{
  "n_layer": 13,
  "d_model": 224,
  "n_head": 7,
  "n_kv_head": 1,
  "head_dim": 32,
  "d_mlp": 640,
  "vocab_size": 8192,
  "activation": "swiglu",
  "norm": "rmsnorm",
  "norm_place": "pre",
  "norm_eps": 1e-05,
  "positions": "rope",
  "rope_base": 10000.0,
  "rope_fraction": 1.0,
  "qk_norm": false,
  "attn_scale": 0.177,
  "bias": "none",
  "tie_embeddings": false,
  "parallel_block": false,
  "init": "normal",
  "init_std_qkv": 0.0373,
  "init_std_o": 0.0463,
  "init_std_up": 0.0533,
  "init_std_down": 0.0533,
  "optimizer": "adam_hyperball",
  "lr": 0.00353,
  "beta1": 0.9,
  "weight_decay": 0.0,
  "lr_head": 0.00506,
  "grad_clip": 2.0,
  "warmup_steps": 332,
  "schedule": "wsd",
  "decay_fraction": 1.0,
  "decay_shape": "linear",
  "final_lr_fraction": 0.0,
  "batch_tokens": [8192, 16384, 24576],
  "seq_len": 256,
  "doc_mask": true,
  "train_tokens": 159300000,
  "steps": 10508,
  "dataset": "wikipedia_en"
}
MLP neurons of a small language model. Each row is named by its layer, matrix (gate and up: input weights) and neuron, and shows model dimensions 112-207. Each number is 500 + 50 x the weight over its row's rms, rounded and kept within 0 to 999. Numbers have three digits each. A neuron's up and down rows have the sign that makes its largest values positive.
A block is one neuron, or neurons of one layer that tend to fire together. Before each block is what it responds to, as a language model described it from the Wikipedia text at the highest values.

Responds to: Mid-name hyphens and separators. Hyphens, commas, slashes or word pieces directly after a proper name part, in lists and tables of people and places, e.g. Johnson-Piett, Yu-bin, Brandenburg-Liga.
L6.gate476:598500538402474442510470485460500577454519537508573523460519581489572481444399527533531493523512549404440474577552432495408412635456400525598478466448515516468482523486505525427538452601478520554434450516497516539609529433483410499390555457499501426543483519524460458548553550403535455455
L6.up476:500432533437528470524543488481525564443577440472541521527506395529508528464560567483494483486485498457492486560555570430543477544506453427556537550546469459525482496586454582627516417424501422542569551541487551573439420418499460474520525442512521498539417497478542399502524460495450485501
L6.gate557:494457481547480473438436499542535513480422546457437517452513513594472543453453443477491467469490409501490488559561500401597522492477457585541438437526559546506455543524537553526604506417480569502468434557555609524545456515498553508446533573461547510518425486518461572452501492450564496494
L6.up557:472524495464514518434496510608408476507525469392556534433522579488346499397493560514528450435637448582499543532525470430504479527396458482465547449486470539491512466487544545537543405515470536556445511582509425462462580550475548509519546449481469476603524588526511464482420456394531493492
L6.gate607:552512538486483500491428514530480471503543434524518477500537452482551574475456546400535572428467455551441419430580447562490465547483497501549432439446494460500484453598508585523527493548470424501514550518528538425522549560453532502430602548525506483507510511464527380464514449512594490498
L6.up607:528542538459477473558500517454455419461585486450477428453516473495536482555443575554530481459515614366502510610526591461487527473499499460569391535485485391466454463459514477535493476430438454517516509461457592586415501424452478403423452570462526579477491578533562507481521552566589515487
L6.gate608:520510536469548437437494521563540547560494499491537458529512531503489526518534538522551578513518482474534435500578548428459463469458448478521579443543507450434477470522524489497448507594516458600499480508546401426558490521522623420461415577535550505510468486437500402509589485503536535459
L6.up608:596504451511554508494534592459467436435482413506442459431471507534469561465538405563555566582520481469553500512472538430368511477362438570564555413453488481518544478487520536428597527548427478474537455470516477447416525489486565488471520558584471405491482531484468497517470524479567484490

Responds to: Separator before person name. Separators, such as commas, table pipes, list dashes, "and" or colons, that come right before a person's name in rosters, credits and tables (e.g. "NED | Clarence Seedorf", "Reuser, Eve").
L10.gate18:512489573545555461601520479506544505411401508537529472427466490478461538525476528419503498506636474550465480536502526495464495487510479446570418463458500560484534417557494493489420460575504549546488512514565481445451476491538462409519574511476456448520514513558448493502559483419510427443
L10.up18:522578566471493407514499442519386574480542490565502444555536371519484485548461569512463622450538426473418493519554459513524480464461609529560538477436562554509449548430512459559451501532508495573465471550541459536463505507556511525467428557516556428518487576484462560476471414454482518511
L10.gate38:578426432522570461461499542464439529507420521452524525484581528499453419495463456423575496519496434548484537609489559494492416473427566501435534493389529454501408455563574516532451448495546530526471408560503440490432520478510496464553464576445383427538481587574505406511554533450521599485
L10.up38:465446464474423533466490383622458568534481447452475483468554533496524511592488452489524528532537439483497525506529550409457437498478446439433543489454537574551467528501473495514451407606535478519480432447486500443584532498546487543469550504523557476509563496481548534469550384457441479451
L10.gate181:467504469557430489509446436463543512540388473528523538648447510545569508469549405465485548492507446516602466450543549513453404588506544464492469559487517584479440454533495581536524502522542517554551463504470528422456401562570504517417524502462543485577428513545512565532421494446459606387
L10.up181:471492487532531461460455501445487521497497462551550474559507536514459495503448535461500480505571432455479568531462618479457439475445569527501370487503534496478399541513572502584516472537426479486541412569478441480435569577509532510497512527482568555506484514597469483478490469452520581435
L10.gate546:436474545618507430630500451552557476562431541443496576549397576564560505506491519417498567498565452452523407485540463481472431505505517473557502505507463536463483452500527509595560598484544459561532501540528488528568535500467508573562524565471453398626509515569484439580571509473451444519
L10.up546:443506533450442485442529428496480521602498522468503496558554398504467567450439488541530549554587441530434530495450483457487473507540470501476568488441562497554489553564624498483466479483526550475492504481583396463564593460603518484436399561532518399501517572524479488511468459484409536489

Responds to: Mid-word apostrophes and fragments. Apostrophes inside contractions and possessives, mostly in song or show titles (You're, Don't, Woman's), plus mid-word fragments like kn-igh-ts.
L10.gate273:457556562484589475593443575508496514506425547427384491457478559585452575535538357490509538412500477538500414479487480591440518539470499512547455533569520491456459512457544521435424479461450520549566467437509457590580304490484504570515477504444560511455535548579500493506538409443473482441
L10.up273:557500517484584460487462499476515526467413434470491489506482508530565558383464498504515513499482486539512575452566532454465544453466456547555449512494489536538560526523604464545455517550571530541527554507574538498451543560619489525493450516412543456430390515582466649549416446537562584515
L10.gate308:482527467521460510542433492530524520511391612519483595558541451534543472515524461544526538526544491481591572403589472557486580499491508556448522447522524462539464597456397551523468467494525486543499475508425478499621540500514493458493540564523534398554535546501378495457555553462586479455
L10.up308:515514474591521547562549523464492557561419535523452563580466462423488485489550510583438442452544564550498491406418482549410555437446504551399548548527485479519519509515585585537448507389572509555488523445477426450495470526507460500539558392532434444473436499639500438485473544634562501495
L10.gate343:466486475578633416443469617576527468552544521483467508536490556512519515477481397395452510424442458451480528611472532515488502537441443491474501482522524563555429439545533500395558427468506423505559495531468455474495410520530504437568498531473484538500581525437511500550504594488540515484
L10.up343:491531463448529423510493586484581577507628474556469502488472492377532579423539504519429494500518557478560511448477519518538517472496445498434532565529469552628515365464574451439490405513490594477422472463504422423501498455517536508463396541488518480494539491510434500549391473538493520458
L10.gate607:551497462454550561511517518443434507564378607531512497424389408521463489482516413490586513480511416471518589469583536519506505459440578566454502494507505554445516556523487536478523437505551407559539441452476535575521405461553490486563580509479431507503394542432463515499515548536510516455
L10.up607:519488556497557483461417467539555493507477455431460432502415511495610550549611493506559407439505468465504500500525554576466492513449483450523514559482477532372534497567578511456550465441521472448472638597510490513556554513499389493508577511500496558510529498507546500433507553482510516503

Responds to: Person-name ends in lists. Surname word pieces and the comma, dash or parenthesis right after a personal name, mostly in credit lists and tables, e.g. Ari Levin, / David Davidson – / Rafael Sil(va).
L5.gate485:559460556486454527441503528551455451513509501536464470511515470462474504413541552508528514499571482504555471509546581470576440505475508480538580432481478518468504451533457599442496480550469484576473465527565591537510390500601432494416451454503538485546523592443542442485499527501529507439
L5.up485:521525463503472529487508367436601462466552502521519529485585475635515495417460499528470538505544554420374425418491474506524562562600448406562450523539478461460605580479486503503549562467508551540447494520436448491515493485424398460512462534466527467521482455422521490555569529462507528497

Responds to: Possessive apostrophe. Apostrophes marking possession after a noun or name, often inside institution names, such as Women's, company's, Performing Arts'; weaker on colons and nationality adjectives.
L6.gate407:499510497432536503498531510481462577439529515504498493528574508419454538561535411511492502472507560501481519491564566504486475525456643476430494481553436570504471535454523496423482501461578461544560515503525565445627499534503523423437410554476463449470478441475479430402531425601633513538
L6.up407:443453499452446558536460434586506618557483553455521515467465502559535541520526544507591564436463429514622442439351522562453456463447485422458461521487583548515517452485453456456470475448565444448515550458449526480433455511483482477550465554489444492544509487541465463499598449456521596571
L6.gate410:503451499573455438542529471474465570570493539542512543519398475494538557472489466425546464484528431499521488545522524533509493496478428473521403456359463577429494530444528529467509448489476427596467483467494510494521470456624479477420452524491530588529533418504426528526416493458502525476
L6.up410:582528517534545561442523517413556560456522553514496387571459491611531439462421480487532456435465528517549489478469471414462540500434489460579497485430470588419474449655369556489540410550527427508578541529535511495531505487557450482534517530527561540485470486364516547540480549463486526507
L6.gate429:505569469436530443477541477490595480494530500482538531436544491434581404510480487511570421441486535488503518560477525471534512475436516423519575522505467563499481488458523397566584466562498439515509434551537483404474504546502442598531587596515470595415559556527524537449522498535476541441
L6.up429:506505507469579468540428547447464462531456502469509557546585466466590451482520448459498586559519582523511509556508469539493446506486464453588362526567491511482487555546502528530493524625545464575471519555467534571490508520553472546393622473376460529490490521487522579491501472492501553590
L6.gate632:444535347436615389419497586517464562454484528534514467471551476512490555482431516473472484535542521468549435519505451444443399529405527505551417554496526521490446473413514483493478542524532467571572508510494418493448487573499505432454578563570529642423482562473471465456446536445536528452
L6.up632:511453470541589511477582475507628571506468459491382474415572464494534528570549449552576469537558522500547506466497466463457444512501550471522455521533505479593534447546496568457553522491482512485514510483477483464487465527508567529564507526434566540525465468472358527426515662453547451537